Weights of a small GPT-style language model, trained from scratch on English Wikipedia.
Architecture: RMSNorm before each block, learned positions, biases.
Training: a variant of Adam for these matrices, 269M tokens, 4374 steps.
MLP neurons of a small language model. Each row is named by its layer, matrix (up: input weights; down: output weights) and neuron, and shows model dimensions 16-143. Each number is 128 + 24 x the weight over its row's rms, rounded and kept within 0 to 255. Numbers have three digits each.
After each neuron's rows, "fires before" lists the tokens most often just after its 100 highest values on Wikipedia text that the model never trained on.

L2.up686:161135117107142073125128130172134139140124091153107134148108135124146127130119080093112144155133138160096187119136115166122089115117123139100118129154107105098150136147145089108137054124120126157133118142109142095118167119159147143140084126120073116099124083170136124132131132141126128155102111161160114121120156113167146086115134108102114128118107114143081107159114122094153135120124
L2.down686:117138146153168136107103150135111106106124166126121105176091154148110148132129139107143092166115132113117151133183135115132113089066111134131119089055116137127167140144118112106126127163157146115151106128166116126135119144106152142091161108162183128155129089189123112137109161150112142153143104154083133087083136114118098111115099097116100109127121138151134105168133131147149144111099
fires before: "=", "\n\n"

L2.up763:120116183115155127150163144106144103085123129123128123156122126080144169145153102088125142202146114134139166138113112128155155147107150120178121154140106129153151141090149164148119123139127120176137116115120135127164135130130121155136137104110099140155160136182148115139128122120160140139095129146178128109129092152102134120170144114118118121127047110105145130148127120172112138099152
L2.down763:158122136115094130147159121103145103144126146162111117114130114131119121135160185159170129079134127121119120102133130139165103144150184138078161120150136117162147136109175095136170158128103122166128102136099145176116139178090094129124168154195116119125133125126123131125143117106099148113133109110142126124079139103138127144133119084117099136124143125129133134143149172138098119062164
fires before: ")", ".", "–", " and", "″", ","

L2.up856:121128129133113128107141109119128102078122114105081136137167142094102155115126159164106120164181140146142161149118115118092107129126133127148146139149101086118117159077163096140127085119170091142145139142120156134129138116143142142104107144101083124111130130096101085118128139126103129118133146186155112150139111124095107103128139132122090121114120083130098108134150113165116131084117
L2.down856:111131127136133151132117107124136173152109136137134138148140151149167119105135116141140155179105123167129172101173146139056142146194124129139091144131131151093153114137131109140148124130153109165138139121135125093105129098173131153137176143119112116100131125118113097134145119109116118113121121114126097129145106100110110153106096157129135139126101123145139118123137122127149125098128
fires before: "\n", " W", " (", " L", "\n\n"

L2.up218:096156132101185108109155160147109139148133113120108090111132134162150116107092109109109129080122108158066113106162139166131118105169149125082137136092125157092107098144114123075145140119102099166112083126121128120098156155145102096140106156143143117099102105128150122163116078140111134113099142103159134119131165123161140110086157118118139121105114120129141139140159123123129146180166
L2.down218:128126126180104139101123121154120124107118158093128105063155134162150132106145121149146114123137107118139124168145110131115146136101140148135141127060120118141113141119139103088126102134149154108085096133150134133164147179123089127137176094146130163137131087122157128116114138177116157135092114082106131124133138159126105157156127158123132102124129165090178165119156135133133132143147
fires before: "="

L2.up627:180152103105120105128116165152106126124122089120102109162115134160171125111118105114105139127129126154097171138128148191134100114134133136109147122158125127108161130126133123120142115132107130143122115143126127120136134120165154126144107132132075121079134092103166112127148091128115142117084105119169120148130136118158146090110110116110148135091062112151111115186114123081154139102148
L2.down627:148129139117161163095099147142114140097122146130118122164121124138139144116135107164148136170111120160102148104173168124195126098111144115095108135061133127096136109187070098114150098218117125142128098137121132139121105162118174149146135065149155103085125096191130117136108130158099142139136145106094118106132137115136102098113079156124114115127156128150125134178107133103103139132115
fires before: "=", "\n\n"

L3.up906:142134129098151120087150145143120104139115134127105119091089122112145139150107086117139120124132150163135138115151110133138108113116144115106136145084127100073147111144153117096111136124112138144144122134121119136108157144136135099108128116102122099103148111180168138159117126144133163115091131164098122135114158140136140095117142115112132097115136119160130133147137097080168132141131
L3.down906:078120118188101115150157085132141137164106148144131143138148138136132143141139175125112106136111123119145065101123140124092124139095082089131163100140109148177134132107125125123146158125100180092130152144186118132153113192110110139110143148119147138134133146122115128093157155125146152129092091107106149108146121163150110133157142118135127119111107158107141135100159116117167138128127
fires before: "\n\n", "="

L3.up582:119129155128159164129186112125137122108151105130117137164122122105110088112108143168117135146134087199109130125147108149093116124132126098122158147155115146128107118106113136124122106113115148143155117124123115120112118142131144135137086139108087144143137150166106035170125118110120154098089143147132152158138111139125128110122130137127101137132107155107136151203158121152122139164151
L3.down582:147120140184159152144140125130126173110114122199147140103122154135109105141119158167129125126099144127135151106171145099156127149156121141083132160141150130137151126149117153149159129115144146148135167133138112169071094105150132128133090137090145130139134128147166121133113141115172099118135157205144123089110091136151130151094102153132133132127112115133100102134117120153152126087183
fires before: ",", ".", " of", " and", " are", " in"

L2.up203:146139095112122101136135147119133136119141105130105122155098139124112145135118100121064109135142124124151136145152122134148090138124155131091139128122134110105142139137117090166123119129109118141135111150132126117126152144133138126099095146124097093135115090168117124125132149121087113145093115174175113173134125109127124034141186131123090100094163048177082145153129117105140139122098
L2.down203:115141109141199147060122097157134131125117188111108169137127141143090119107127081186123138151131106166148064156118151141115133107150140114109123110083134147135117125177133111135115098114114143091136120110140119175156144165111136132132112140137167085138107111098136147097123152122107144138092091132105104132110121148126111141095081111127119106147126123154085097133145129116158125148082
fires before: "\n\n", ".", "=", ":", ","

L2.up444:154130137113123146153137127133124123103134098142083131183092139141141111176128105119112166127122094151132132126097115139085111128135132124121159153168075124107150145133123147093151130129135121128094105138113126121122146125147170140087130165128104129148117169080084111126146153127115182113126165187135145164129078134147101117123109070130153132156130134138082111115160121129158133151144
L2.down444:139123143137138161147175149099138135117119148088119124140099135119154132142133157134151154127070105106130127120124148127149107145144146131093107134155128119127146128115155113127150154107130100109154104116159112162081132153122140153128164139104131130138137106098131136165144149124137122144147083134059131120095143126088082075107124103131115148148116135110132114134135149133187136169101
fires before: ":", "=", " in", "\n\n"

L3.up798:106114163113150155146167115121113137078131126094148092138133116093159184101135057097158069119113107150164149138092119149090154112093134161155127169121097130131116126114139154123094121128154130156117111111123123125095145158145165113106156093141084114154163138100108124139135086185146162151085118128163121132120082116128157124116154110143136121159104098089154121178132137146159129124092
L3.down798:161136129140116102157122112131127129127137093136126107134133135151198143150112149137125136072153103117126128165088119109170140176103134139188118112127125127149126167132153071179145106127132099141121093128107146096092108097144079169155083162147100119145116132139095151160160116174114148146141088113125112094118103116153160120105132144136149116171128131135125158123174149137159132165154
fires before: ",", ".", " and"

L3.up611:146116075121145140125110095128118102129129116147163114092061125163130100147099122066153121135125117131077144120126142111129138086157149098133120157126127131113112133111166136170163107126150140137128129103123113141135123150120114128081120155132150151134114143095140103110123127112101150109122126179147145149079116178112110128125091116115150099111105132129095116124165100114150142155160
L3.down611:144121146124115174158142110128170116137105118140115118142133145120151130174142122128122130147053139140122118158133140100111113134178170130108136097113100116136131116121126130135126133121125161130130111114164131131153155103125109146118124138063097122067144134138141130186132089130153112122173166147108122170134158138125152131130116150120088158141109141110130112114168097164100150083157
fires before: " |", ":", " in"

L2.up606:168111130116144163135156114078145105057126143121123093115097092103110146134150139139133115138109089153105116128157107159145173103145136125114136146129136118139122150117172111129105183092152127199127092079128119119112082141115077131103133073082129130153126162129097121175119132150148124109130147139115132150133090148109107112157115124142097123136109133154162122088157113131149145101127
L2.down606:113130100102170134120102139132143107158144156116142139115129135108143145108140108106124163132117149186111116148103153097128121129129144135151140109139162136085140168130074136108133121160064158154154136151124122147136122097161157116134102158130136111120144124151177129122128145128121085126184145138158117109114148108121134073121150128124163144129141086063083154125131148121117139131118
fires before: ".", "s", ",", " of", ";"

L2.up445:146114116119138115138142094104157120075139148110137138133081110102112150115152100132122129149136141124103152111165136162156136111130125164136109152150101114155079121101182136126094131099105115146134120085111128106125110139140110151110134061034104161148149111149141128167115135149194138119138117164134136106152148121088161121162081151128091102122108109109179115126122119104200131095140
L2.down445:133133105088155136093084098146122110112124141126120123075140140078110116119130101130115121129117099173132098129043140100114093138102136101133145096118136148097166103163087143103130112146143119133128125143117106120127146084165143097139135159159113088106145105182159153086088122148080098132145110130165111144116129126145128080139151105118160130147181106142101163086068174110111131135137
fires before: ".", ",", " to", "s", " and"

L2.up835:167138116124126150094134157126135140094127118168131159111124132163176146128132097134147143171172132193163168131115153105155126131115153151158086129165103163128135126137167120107123137139139117125146143127122124108125142192142143138089126119119098114105142153114159133127120126186127150135088115125121099120144109139155130146091121076103139118096097095119161186138140098114112144100133
L2.down835:179133105100121102110097117117144142108141120111124133129118154178137142147127093140154155123149133130123154123104134080171118136138157115168089092166137117126107164129126079105174128166128121152111095129148133114082100119140104163094121077172116102104119134109119135135108139129137152119171135081148118127122150097127095136095125128100113100087164103136088136129186095116083138120102
fires before: "=", "\n"

L2.up978:122115065143161132096113107099115142116129134128117109072104121168135131135111120121157127147109148127096151114114129152107117113137122138097110125129118134093139131150213127107182116110115144127102136111133124100131176138198129092123161166140103117103141109154072104110142114131134157138145138157128135171100138180164191096138144115133128134146117150131118095136113101115161131183137
L2.down978:131118170118109102193115147184105113119107113160129121157167153103133125139154173167155139117110111065136069129144104100175130127098110087147162106156116166149164108139098103146157118116144131172151156101161143115153129114125111158193111091117144142140106105122147154130132093099140127160150115120133146155109116116106123100127084126120141111129134083128120129171110141157119117091115
fires before: " in", " to", " the", " on"

L3.up488:189147127118157172117134119128122081131127108111118147179186158143155141103137096119125142139155140147147160143124111148079107096151119185194151142125117119093124147105109093127121113128148088151091139150123141127130082139183117123145136117128075139098143107129077135126123123147108154101136131120152130127136103105109123163126123124135162130106114138152134123137120128129171127100162
L3.down488:131128116175141149139110143192118168080128108112140109093094132139138137106113085127099064146132127133117114157107096091148088105092095168124130119153131143169129111149159180146110109123136149140140120119131131118109147155154131113114122096096131125148130099138088128107164084105116156149117125117139143154072170163124145119119124128127121140138113116128106143113098123151082133169117
fires before: "s", "=", "\n\n"

L3.up574:172149081139147120161135165114120138146140113164131127149120116106173148147106108090140146110137086183147159174141121157127162108087139180173114166171099146119154119123125079128116123140115118135092088144126116128101110128121163098132094128131127125106130137133141129124123103162130123132090126148179116130128113135125127101157163127112135129101101115174124153166131113095157152117138
L3.down574:086128132143144156147119145173115120108132139108166115063113124121148131108109106149154118155092119179080130116167120140142108124095130146087107113116125147131133140165143123115120116166137110132092112133143123154127140119141174132122107104137096101111132095146107137111142174081118172116144148158083150158076105177157075169151091126124138120124171180129084157154124086105101137150125
fires before: "s", "ock"

L3.up5:179139103117095117154127142139114140141126078134120120173120140153195112150113095079094125145142101167128185170104126166096143104129141159139126123168119146095127133111129110112178104139135143141120119168127123108129118130174132093144126157123088102097132134126132119149145101174121167093113125121188112145152161103159105101113158142109167136087085104152116124155133122131118141125142
L3.down5:153132127119148136126114143125117135086121135127094125136101135154117135085146091149157142165116156157072162101195143131184104090138124120079100143088132119100133112179077088116132122230109100144166110124129133119117123128118153136123097055161143090085133077171128130157114120161088134130142160107121129115130139122128106096110087129110122104127147139165108145161114119107126147137100
fires before: "=", "\n", "\n\n"

L3.up824:124135098127174150104172129078096135040154119101098135110096128156139164148124107130146103108128120147157124139107120180116136074155134095110110119124135116134083121108131170156131141129100144121118124142127114106117152141137129113107169110148099095130125144144128102144118121130129162127114122152134111164130096145135126148125143115127132120167096095134124146170150119109142122126137
L3.down824:121102118136108130135095152143117112150095112151146129116117101165140165113137122116110153089136150136140112168124133092139127114126130121137093116143139113122149107140150166149115140110132136123126143133139131180108151155156138149136139165099126138137111103124135179115121133109114142156117146095145104156103183151136103161106069095134143089126097140113106136111156134126123126166160
fires before: " to", " in", "ing", " by", "ence", " on"

L3.up350:148116142093143143168132111142131127114129089129069109191135147171125136160132125080105138124148077131116117178097080161130151106141165095128136133129093120134113170092112137128144149125112130129120146135126146115148110141135135153072097156138083130145138106136134085136129110123100181144109138142139112100146077120124110131070138057122134127146122126148102129129140152140129118122161
L3.down350:102131142102118097112145179106135085112130134116146101144145154062114113151146102095108161059110113123115108172118141159106153140134186110114111140117131125128147149078129171132145127101094130135121143128171130161107114120121159129135105144137147095177124172144083160160147144137158122139150125107098127129106147136106136095114117130140094130169118142141112102107093147109140105131104
fires before: ":", "\n", " on", " in", "\n\n"

L3.up102:188122134064143132073169107135131121101132114134134142122094137142136094135131136090120135181139119138120140133104098128107120110133142108193150155136106119149138139135145131114127092112116126148143165110119124108163102120151142104107095115087067145134129136126115120129134108157141161137113125144148105110110095147142116119126121064106113130148091124149110118121109141154125135112164
L3.down102:114121142117145087176128120122126168133073142110131177116129169135133125137106065149186151117117085143114108123121132119177106114126147110123128125153116123137109139107119156141149122137092145113137121105157141146111116145130154080122123118123103127155119113130084125103149153151177121160142141107136137093127112176175118129119129128121145142130138169132139136128118126138077108164168
fires before: ",", ")", " –", "\n", ":", " ("